Part of a small language model's weights: LayerNorm before each block.
MLP neurons of a small language model. Each row is named by its layer, matrix (down: output weights) and neuron, and shows model dimensions 144-239. Each number is 500 + 40 x the weight over its row's rms, rounded and kept within 0 to 999. Numbers have three digits each.
A block is one neuron, or neurons of one layer that tend to fire together. After each block is what it responds to, as a language model described it from the Wikipedia text at the highest values.

L8.down441:502516539449514481553499524492536627475467474521438484541556496527467557465461507547474465554503565505523500479545482554500468508516447461458508459541469606409505558496510456428531429590474480532502508566512454473500467463516515489545480477438505411485495530457479486487540461494366528534
L8.down1438:485553515510473493506476482540431492468511475551468450472531455504458466559472417488488496518477457517421491521461475511516512503525495522585511516503430491516552501460436450439570545516400521540491465505524491532556483516537536565505494511506533508520528565534458446448487530480431448519
L8.down1547:496487536573528483522531557479453508425523575523450531500491508519539561498566496513457501451444561470463479493466452566436524519483484491469496495518425443498507457465494471541452475504557501535451539516490511517521516588473453490599504451492455445530549525489502474427500495521466509469
L8.down1876:442481549499520459517465508508509463493540584495488474478476506537452459526488376523450465574524468512442422523433428534486456531514554474528508514469499517498531532531537518474547531463508561518532451541480440499525499504499461481550410508563517448488526485517571492472540504559506561482
Description: Title nouns before names

L12.down697:430629510450502515538470476474527552490478480543464503545474498492486511208483513499466533520526477484512512481471469523472463592510531503535486505531496485518492488430531482494411449525481515539523549573506460496465480468543486489462448470523447520460425458479513502516503550497505557456
Description: Before a person's name

L8.down136:499586467503500481532484476492461486434486536523483592514471479512455503457489491564502496461471508542476431498477467499524440442485490548499484487544524539546426494535470467464496605465463494482480447534531428508502558387475593562462518490466467441475459418519477472525506461476508444540
L8.down271:528556523541509461491511440527517534529534476491507439398486466453506517558508507499573542585598450460535513479490512476474573506494499549523424503451489537527466508512449518544470482486535543526509514518474487460456541596516503449534487472523491469502470577559446546507511502544526556537
L8.down1540:533549451526545518561555428497526562414527471440542571506549436476475486536491550498473573481548454467471482524456495514536485556514476472531556484543450500505521472512417537458553555521535534490587533431560463526526424551496480498461471487481493460505483538511600542503501474503525534526
L8.down1734:504549474513515436439555500570501587541414515466472533481476498402519510500526553474472537525509527557522476550506475571497506456474457458544545495425442463485454456551490543600448452490489519511451496501506491540518534556536535497495405453410523389534507498497521470480513505449526538488
Description: Second word-piece fragments

L9.down397:440602442480458470496491479535462566519466433440433505556477498553545490534499533539551449527439473548517521530443484528487496477522490486465530445557539458433509518482528509512543393485538563527592504591558468448511509544481506578540506543548476539526439468454460501492513565503404513517
L9.down462:466562455519510489516489445529504527591476525476478563571520537514471429474513552537513524529491551493541584550468479519443546477512499459430548470488484526447487452527478462530495483468496606481504598565551505470463514521392526519540481488427483523518515448476503464510523512490438483505
L9.down556:492485492527516526537490484515481554436457462548447520504571465535474465544524525539476487565484504469491578537410493469432478477493524500537540470498482543491516447470482516426569505515453471495512560395509541535476492475465478549505526500495539509502482505545528465501522512516472511492
L9.down803:399559442401448480528491488535514520493568492436405470528439428528466604525455534569473564464509471491545578470486472473503543532501492498501467455474531355523506467495474467470476485500527502527529529550559577530540423460475485521556507452503497470515485480446469504510473545587484509461
Description: Nouns for people

L9.down405:461497486530499498567454513498486497462474493533516528491528469581484436415502481547453507528564454530528449455421464490561505608415540509516439509500490475504426541420562473452528518451658464451505585535507496518451447588516464613487484483474496487502405476466472532492521548491522463396
L9.down1124:484539464527568457482561460478487491515463497486533474557558484552612529537562485475525462459465505467454460520423510532438488481470484510507538485469459459483479476538463528512480528431521554496459530589499543527459512565473511548537530441496492435461514453487493522534514430500504464490
L9.down1743:492468492489478506581488439478451518480448499473484444541481475497510520541517536519535372478549590485541505515457541449510446524426470548495507500464530471515468543445516562489567441566504464518507521575482471541529530488499531402412462482565470456545423506574580490517555481502527490481
L9.down1895:446517526565512435570489478568515509515463512466481483548511522488602531451564417481520495431491531522509500488560496544480519443416422483486510485548528518426519478422493506494464534480445486523531512512482489463549491542486503442551474508491556554524399448550547521529461490515541461498
Description: Mid-word subword pieces

L8.down138:444576473464493485555470483486523537446528483448508559514466446487488520559602515411568502550501535465538574591449475474514415454485548487499513468485464552567493466495525466492478516543504448572461477507505529463493505561495456556551529547529471500526509431448517472472494438383450514474
L8.down558:417483397470433574474584489461453498475556497461459542519566506495467521496465608530448517501460545516438518463488551503519539483491473477449594464536537448447486446505550518484462477495546509460481532560524470487515465494530537475578539489489532534474518490496528494519483493521494546478
L8.down589:499562507538459456459461528495506499510534496459513475539439477494553528596535428429481458490379419505488506558499459563509516534492523513545529511555467486582534492461456449517425465453445518520516558557510514440529461521504543536488489420534497553518496507524501467464543553483474487402
L8.down914:487512479548441499515596505492478404439558487515533509471453454474528493507488446435459513452523558500471501434544547506450512495517511516533442550456547466534550473483450456499478566497511493538490497428471512510466593504511469484519468478497514501519547497464543529474494501468540505528
Description: Finite have-verbs

L9.down47:481507465484510494476460480451453543514507580548462574457507458436457513517513507414498491557526540545485534501414507534484529453488453538466521488547443512476547385540543519487550478398601487530511495533439573540533531564531515470421545544471516570491576561483541506490515525457519482483
L9.down552:489504444402506490497503524437549526378525534580485439514442476546435474523477443506518465468503506497540573559539472406501525490554545496537471482505567465524516532540509516521532449492470467506504497412491472511488592498539476517502498509516468480474595507483545395466542481552499559554
L9.down1069:532544490448532512496496483456505489544487430522469495527452460533548534567552499475478465494496526508511542475545481438451516517554508552514480473548475484409482520507496490469529498432489515512521452514513497536438503478592519485548495493516515495452486554522476546504479472513430564443
L9.down1303:469491528484471464467464483462476438560512465574531463433531449495431592395533517486496506572523534443500492514533470487522432538559433537571506513540480504514446520482480527500480499531467505485499462486488510524459504520515585491495484532492489524463517403529552507526490470510515483472
Description: Article lead and caption openings

L12.down998:493408492470474467520478480527479505486482521469492521491578455499564483567503480491486502460476524516510503620607475550480462484529482561553524500498472500455577485527497556449452560436499423559519495534531519435506481533482442489590460495482500488451501524505542529559478443476481548523
Description: Start of multiword names

L12.down1357:516609453423464521616505521529480480510533490488485478532516452432476497514493515495499517493517426530528474473522557611494532541544462538515491530533541487533476518439559483526506529481471519557499432440493455465474435506484552422517550451457433441504543537535551494508475501539464515501
Description: Transitive main verbs

L12.down1620:470444496575596514433447497463466496529505468542415432456494525528500546518490493516490468508441561533528428560547492534505440504395493461501488494508558494514423540516458499502476522525513502534495390550439472541456516520517464510484473527451506495438554542500583486506465450492452424563
Description: Wiki table and infobox cells

L8.down390:553554474442442502509488553494453537489529514465502455480488486455447560522543501473467492453420490460435502484409522563477450485513490466464549547489545521420482462518528533493460515503397593527472476618451400496468510451522499538499499528542527462571500562504619491517507528490468509544
L8.down553:480553508560518488476503513475519531539507513429465423486525517453435559565538467585481509560441495454548500528445572601502461415489571518501599501551552462462534508482478496490417487457513537468493522518466413501504530503527504509490486507412470509607503475510633447475505517548483513536
L8.down1113:536498521400564488513531496500460541544510447499468533518444455538461521442553514452462456443567537519509517507504551594478470518571486519493522469536495513442497486454496526585504493541499520396506524492549531483459513559543471527445511475534434535544455438549488529484569467469469540589
L8.down1752:525498478353485482540455460477466504468518510507491562521455495498454552620514541571471486499509539531452518496464504465490557552413474516526459474534525397342522451476588461485502484541526539523517502514548470518454460551511477581502551549532506498491511605473516501519545581478463575501
Description: Transitive verb endings

L12.down1558:515514530469537594476503495513475440465461521571429490491539605539539489551460504445483555493501445439433493514556524499510532561509487532522571484525519525468519532473566561452473560481455550542503572486582495508535534568521476446462524533547500549458451448476526512523601530550454455470
Description: Bracketed table cell content

L9.down102:475451561776570506408472490534518474493436542498485467513443458427548479452457507461521499460459526444570552470545475540472470510545447451481463429523447538522519476479479485525488501403469479521486457444488576486495533472485491514488526514552491541444586462533457443498454484480487483508
L9.down334:476514510496478555543550528530508589469589519519494463482553493458470529535460499482598544447517507524512477554511535478460520487491516538467492403475492496505494546501554515447518403415453477491534532451549508551527502439483476478553594401534436559481452454440496538469519519448504414494
L9.down547:527489460408456503532468502524516462510496499538478478536494512478485417451485485513516492461432495434457507412511521474528489476454451537574504530531515509461465520476432537535472513497569450536433524554483573526464541539544510493502494486522485535503470396646476534489550404514520504553
L9.down1150:478505448519459471448533467553468542516538527489556463487581542512538481498484492484509534537533533492427443467453473451489440482485482523464507413506459518469486525503488493501487479502540528449495473529487495540493510546504576557471497529536435511470480462491437487455496455472557442530
Description: Mid-phrase function words

L8.down109:496583471344494528514461428512500513475511504539452497473517455536548512510502553568461505537496567487478504580454526518531554514513496506478601385489489497465502513471513485490526494549536541431461512622544568447448475469503545479532470488507502468553517517447485479453551508490475530512
L8.down1205:545410483563498494579575479387491500509573481516432468457452521482484479566485497554457493525478545526511535539488551486533527510432441522542440517393510477489488512479521528435435469509497564567488488471499549497444564466482504472455457443474443469538550481545442486461507463503528495468
L8.down1341:456550477516487549509437445572482486538453450460464524522499505545501445483497502592543494500479554551565569488516485527514416463503482518486452553404514493510514551489481453541525525462567518418526518545506533457417513446506478521547497561450536460527558508509454524471516486530515500476
L8.down1542:480537510512490501560553543460459450467520530526485441517488486560521479602485491451519507583435494522436477520417446447557583536460478459540502435569508544498495570506495499472499473568504512508458522531503525482492537542403469490605464484478527503497510494540514560506547483545479532523
Description: Clause subjects; heading closers

L12.down1647:515531482443537537467503524434557519468477502532549578529547519560432480456522502526473491504504555391488508489470484515409516474419506428459502494537501537507408507468546520457478489560444540513555515476496515549389503542490447518534493510526524489486511539486498481446476501474555450557
Description: Section boundary tokens

L9.down39:526505488305525572477434551504487500514484509511465472443488516514484432507440510486507421546518502494398492507494416570537560556559518455473565492474467522493445515530578499444495534480521610442454506470427537498503489528487524503517560548473474538520482492457456439520481536505444522581
L9.down283:523383521590448460472508491443500454567489469448456511512454503562551499455540444525492478571479530562514475493562495502544486540477500488443465508421561561486503454485556561527456513605502478524561464437509474514461505510463461484499476547535453488529456473450457496508564510495507410486
L9.down407:558556509580510482494518446446435457514494490467444547510575476526461470538545568477528521518502497500556489564448517437488472454441484543517453468597488534522475554527489492497508508495484505420378537497424466452509527489528457481526458518485347547496451404520519474517583498522532484473
L9.down1719:443507511520561558471499497502492498497483443512492502490504500537486476377523487496507530542543471486538530517511546481436509499482485505500549504513446536495436509509504526525420515564507498459458459644484430438504440517531498529454492414458602577534471426515444558414564438476546468513
Description: Infobox bullet dashes

L9.down534:500499533389490476547410508466436518485434533470531416470459528557426562485411518495597538445524515525528509555450564511494494521479528490487531513541579558511519446439552461503496430499474483509456541489468491501475517483444487514554483498497523528492509552567550498446467476497560531508
L9.down574:412521615514495506443492542557501512488514519490512444532525505469529520454439509445439506503482478544499501482500426442410517544487506543461493485466506529517512569502574457477489456475505471519554510483424532530472475445481560521513498450497426509447478516475475549501488501506525495482
L9.down1235:503532577549448466523510500504497534457553497521522434464438460554525462541518551468473501504456458476528497487482478471446497472462506589509517458459555487468469510452480425480534491491561607454472555522536520508491524468476573497472495525537527485513534521579486519463477486427519461425
L9.down1428:531470499537522540451543387564487542484532444452395434467416505599516539499497478508511524491520506504470513500525483533417467414459477504467525524517500511516492479487492486520476504515496528474478615503486544481530493533430448512436499473451481533509440543495442505490495438440477487493
Description: Structured-data delimiters and units

L8.down456:487535477561460543504473529478525493467491505417493437569532512471556535540475457436412469415525463509527480537529530451517476529474538528512487452461453468469515481485521529481546531505469489578527447501458551557519484520482481491518439544473568581522560510470530474457445502517509450437
L8.down838:554485481504467499498473505470590474548535529513540472488428511510515525465508493487444503497509546536488550509486536467450530489475550385467499483542519555523492443550559590457458546502543552493418540470521527450552502454512500496549523523504497522451567514489487501480517507535483524440
L8.down1032:489458433410431494523551513506404452503479452622559482480554531532473551549564438502514548473481525488458544519451554511518552530511526548485562487461552483504481557454546529465474587458496487502557422467434484459483483544517431479520570588520517529517552545523503522473517549435507439487
L8.down1230:452538489533520533544442511424507418504495502462554525490461518547500533461507482528429503448444555555531551490493613527462468497553509486462450509477570434441515537464567528481452575435593483466539478475552529542491500556438536423488574548509507510555525458501419459433601471429490592481
Description: Military unit designations

L8.down212:550535493313468517529475516454483572482527466466496519490508441463511457533480547433524523533504464561523464485464519575497512516452483484471460484470523439505525551439526458461475465520521555535517473476507493488510510503567494443443505498556537496475426494489498522525545554513520513504
L8.down348:546551445250506534484510466540501615490516518490503517444500475516545557512515553484503529484412467472482539518456483499472486497514507448493552525499482516489471524511527538450507520536521461540493484492480480489518514495505476510498476497564514489557507489430485456496465515460434498550
L8.down642:468516475419469497508498504482399527512487444501504540496533479508548478517509572470494493484476473509581548495552482470492580534493571481575494518438524551541541460515479493436541552502483545512451474586515490608510501515516415438518519456472536488536485492425526505510476580441546561503
L8.down1915:540541414300427541500537509492476626425489499479474479446446453511463582510502526462513527521474475492547501500448506552495528483413536480474516517523530430446521538497518525431460531555522572480465506501450449472500539527499443485512480471545506509495482493429469514504604485512468526594
Description: Paragraph-ending line breaks

L12.down1299:522534478422481491532538494514505499468514505536426461470491541580498492461467499528533506525489560441508494509602576485497479510536524504555479442476523513559470531563507484481490466511463470503509485491460532526405469513537463573437515529526552489498541475444451517508492535508521528574
Description: Repeated name ending

L8.down420:459465585463570509481466525504520509424424477500545529444517499508536520456575537520518536482477514455494446494536456487580549466456473574510465537477530532464385498577524530485458505486489517465476515494468519491466524503458496542492488536539525517456453435508534539537501581525522390489
L8.down1013:497423492474452554470500476547595526465554437474536455466556559481520478492436568545525483580521512456491472536505487483507450519544504547523527502432543475503445541409517522491478514535525529374530496520518581457512541478514444500457505525498490542461535474429585451493518476436493485555
L8.down1105:478492507493526565478464513448487489393480440473548479523460454513451560418540508471526422502440511457462509483473548470524568507423459513499479444466527537505418500519520484440502503525520442507515462443445492481460490454532460529469428545533584452495386472581565518507493548517415478524
L8.down1309:507491479487544589425441475507521429456553489504550445531573508534528503532479483532480488509491516516503536467544561541515506473572535516555471459394459442539508555426466577477522517466516490442538497498531466533414486453487518549523444473462520559493546481482464523416515544472434455548
Description: Descriptive part-listing prose

L9.down915:484477457507500489462534474493509583497422557468474424469426562479494483559540517506569531538464519524476496546452522505529516529439501502477529593506588505429472619526491545513524474458489537487459440544483529527488456562520499498507520478617500515568556565512517508495465462515508512443
L9.down1123:492442438549479552520522530534554556460638518517491537518512462469501458441472495515520487489499421513570529511431476471578466563481530490499563513530541443543558583456522434509481467470557534476434490554483483488481503505555470465450535518570525535493530454518489481508474558534492526473
L9.down1754:502504524522531443530439460486545531516473544479497481529420488514434458504522489464505553500492533599465529463449551524523520388487450455516520493533480494540527519512421475468462460526517535431461510485494528542547507514506564430456524447475476525503517441491524527539495549474509504499
L9.down1919:572549470493463417493514451501576460532543414467466587416474579493519570486464475447483578492434530487519511493470443446520501546496499420506547535540479453502636459578578483520500450545482439464505507500466445465499462465545493456478559533484520481521481514484553475511526538463524495470
Description: Verbs awaiting a complement

L12.down79:468475527566481506497488441509471472485469500493493493463533521527610459520532485503485501516545436552489527545453521525582514460523452463514488488515568488448496466498491472485497479561485576455497487543510500488520422503518541511536440593523497483535473460437504479458468447487438467465
Description: Pieces of unfamiliar names

L8.down108:498466514449517574503487544521488482500533462510491551470562445433512462467548430509514476531436501514460508495481486528544431462470574412624455546480414466464570462381548487533539501569474494490564542497469538522494534465539505541578520509482479464509557499504540446522516511438483520507
L8.down190:529445504440513524508518561518609491456540476446463580523587486484499482516500419532455455483489496481438517501447497474529412475515487468503474525564390438503556521458540444477508521587515487532527472507538447519454484455496549490563477422461509395567522525517608503545520501434514574471
L8.down672:529505460403464494505566494539464500488577570487532524466506568557505484417547507450467555488413512491437519539416584543528515520501472464458575475485482442499486488539531500474537503513510492511468509469552453452468494550494566515474483438533569506524483449552471548511496478543489526458
L8.down815:483394552490456482418506525423548440435441469478509516481518439541560547557502545535582560497496523507455472479492442563497468493502486489526504438505468538491496425519508535448481520496462460527479455466471471486424479525542499454611478504524556550463581503481547555481544527496456523493
Description: Quantity word before counted noun

L12.down699:506510502430494468563470483570516502477439559522470478518527499482470454503444539557582509424510488587508499560539414519503499430523476484492519435510567509574547537517472513491456483459512544501516519445564524514480494469467469538457532502559512516488438545511520478511484457533492530533
Description: Person and gender nouns

L8.down660:575533505638524506503503527516465513460519527463493489523466482509529488463482408515530502418479509440537541456505515507510592491515500502530498423509496446467461432427514484519529514403531488454504508424489496542479492549526503435494557526520528496454478507489457533449489492528460418503
L8.down1086:467585562521481482502492505530481486498527558465453419534515470524509524366449448502414509486471443465478526514585495505451483579475523516471497482442509469500511499396582512465484498503487469517486486547473503544396484533519420500455509436472507495472548531433550474513543539487552540527
L8.down1317:551526452520502536475497534477528498485473506493511518466519490442503453451490527547450463493469540427508506524518508478440423528518491500474498469469519533463457441438518533517430542564540478448441461594478457532401481508504501479538457463545558460543533531507517441466516535489489489506
L8.down1494:469648460530479457478480472603538475520565462501521542531550459494431443470543404463487524514487436475514400469607484520477441588538577502508496475484523539510496489480465507435510486505513494444565527520471526579464489534475429527474495486459497472462523479479487551497518549492516497462
Description: Person first names

L8.down17:531581566483440531517449507465530457469518457440503550468463488511488473440534425550529515564486454567553478540485516458451517533512541474475541490429508507468502473485542466536467472516550546453503447451490499438467454514439485487502566492536577506478470577444475499520520522494498413495
L8.down1168:569462546486458500468572488523482506483481490555464501530542497511575443510475468474464477517520514486465528488565480469435573548498483556471480556541519554542494510438521475485525499533460511515519562504540428520526496513436491489480500533481479527469520511502525516512480511475511463496
L8.down1385:521501487435551496511483519521531574499435522484496526548525471498485486470477491517428491570535567529489454523509431497497409515455522487511423474487452567581534454531444521495514422434550458519508533562509443520491437493571478508462468452502499508506509517510492455448475533525573473519
L8.down1751:548442443533530482510563541543536488547617503539483466466520532580562439585486601561520549463408545547451472503506412489547431480542526515557494478565508430524512423459535458469525488461578523429521494476486504555496503491553533526482495469532518519494466523463520498518493484497579498517
Description: Values inside infobox measurements

L9.down485:482503518483464499477476475541541541491467475413509531559495440531543550437481509494521509469406531550465491546503502519484508552544502472503531435481497529568511415494469526425527430550544492491463532516464464489460526568501492563485487475515499453511527504528533508541486553550475511529
L9.down819:462476483376504523518519514525412488531452547481434463544495466508562488540554454496533531530474513500550575583454489454492491443482482454477508458513491498436480446506442557497520498564459431435549487494515462545464443472436445530507498452551494440479512508527428511563503526466506489509
L9.down1079:482516515348514526537489505569489512497523451528478502525517451455463533529502462475502428501511522533495503443434519602408486465560559490501529510501469554458514486484453551454581499546423493441421518512470536506499495576380471484446515463535552474510451416522468533462509516458493523508
L9.down1452:531516515243464512538558451409425589503423480479457518353429475511494537550491544540476471509517517430557481487493483519547507508473517477513498552496503483490520500499529524478488426488508533477484515586522498544482503512519467453462496448496542449465455492510442518512532490485493494517
Description: Section-heading closers and breaks

L12.down244:476493513595473513581559480527505560546506597461418506550503529442509507391526509548497478494487463501521483493520457451429516516476479562457505562519468524442554477429477504519553460545507482518481538450535493422501461543513494523514475440517511431513478507489481521494497536491502443544
Description: Person first-name start

L9.down368:427525502363523479528527510545529515541540499510451514465474464475603440553497481480574556513454456508452504487456534488501552482480567478470533498491402513496575490537400529489512517501475476545430535519477487495570439496447589495545505485514520506512551531476485475479516490471491548499
L9.down892:528496481447453543532496502446487482538441440541508546536572502417407430456492480519551484521465563617497522453470554547493483493494471481521560517578481547475529539506543463443500481472512472433518477520511564529534461568483514500503487570528432462501448514485507591506530523541442406471
L9.down1534:490472449553467468509506488599526548426496492510510445528563485558450464447477430531506495506416469540499415499457488491553492470555498541489553529510460523489580492401484469501542521544483422490530491504464536487460456511464561454441406498558454496540460547448493567481499502476458510425
L9.down1891:513540507466470485523517499485546545519562479487576596562497498418488457436499522468496470516492562509495486465496504464505492492496503504463468511467494521461492509471507473488488516534500482455506473560502527522523499505439510502385499539467529530455496562503521525393436386472525548547
Description: Selecting and quantifying determiners

L12.down1683:515569527569542455446490497413548529498504500507466426438502464484629564512460483461473468502476477462511511531505424488501482514434450444487523464492444499496499530477496519544442475472440494517466523494513482572511488515614446523553503469537542478463501479529454516564499524519469496546
Description: Perfect auxiliary have

L9.down128:435521543547469506476462536563516524443531472446519529543562473434542490463575575500483448540495547532557505536471527534466506452536508499539487432536520469490403437484409456532472563547523467507500514517522476524530485478484487494508474427519513461531478581543566545542586513499550521489
L9.down829:500660481507524456521466550531578493492448495474500554534537463489533547443553625434558546480512516551487429533524510481448472504519487496419496525456517530508445421452454486529478503530502471456468508481520529477507480520478494456496437491487437540522507528524565516537474551544493539473
L9.down1108:493517481628479492489566489479547448498478525503502484463531492446454451441492499470458455445485553397528467574524600429467510522502484504499454529467547476529468479456463561487412517480517454458468499543548448552433495529464488458487518518561506506531494449460505510429559531434477451496
L9.down1190:464474483617506509541491487473487517542557488505537488548477469432482568401485460495458504507466427546483508538459468467566483575515450431523505549497531514518413466526576493460559508476445495477508516559416523547516569586479479477507560448518553522483570478511471453508511617476507499538
Description: Person first names

L9.down553:499609475372465493495576542485468527515480535475491447498523488403449562535552451480527536501418421510573512521435539555470441548489512495473574449610499501511544520482527506510558502455456523466528479481480420507488553540522558494552496486475466512535496486478593520560498472480548564554
L9.down871:542576478303547474500556455599462536496527409468522543416464506452509558484497537501472501499447497491524473503428493565464502483517498463488530541540508460509497568508524437534511521535594521541480562480468485451571499406468497482490469531520478526416515453516573548484508527519518559533
L9.down1015:498558486489420530504483553519433561523573477474492533529515510498464461493499520513541535406410525462508506474471551587496521521550464471491511494495493474508500574561603475505539559533487474530516456481449454490444482482531488481521476508482490508454486505505469507463563493523492489479
L9.down1576:479503477505543561480501516452413549415563436521484505477487476528503515567567474535483481494466498461547552479528540531463559483472494496510515531502499510504578501490512451569517539476468527500474495466546508484479469482431476510522521485452517437504432517472564510531513499544509475482
Description: Relation words before objects

L9.down193:479511508417430486504471558458526453415494515502492507450551544470429480503473468510527495467483509568557561518539524548505462540549460505538496431541518465493441471483465458437482536509493559492468471496490513517540466509519479504509529467521472457433484500486509521441531426486521537481
L9.down224:515550514506523432507434544455439500480457533479531462501476506500539530468574459466530514523462535463585507491505616533435509523543474522506486492422502516556433551495519456485419530518502468505517421485423513544443440536505522497562494504530487516542444453385462590489487533455490440523
L9.down523:484508447545562536460507527485470501489459530569427577534432556446489545605569455449502426477518512490500478544526528493508469570445510514462418562563495484511548454505510485506507522528578580578488478465540531488493476560505458580517542516519540438528465505500493482496538582565463540528
L9.down1238:477598498554495507545518551509552486487530578538613456481465510461462492483526504476552511447533515496509517444527553467447500523479549489436518527430602529439551499456527398450481516482533488522450484502481549542481470519484482437553441448520476504444524466508542550530530472549476545525
Description: Title-linking connectors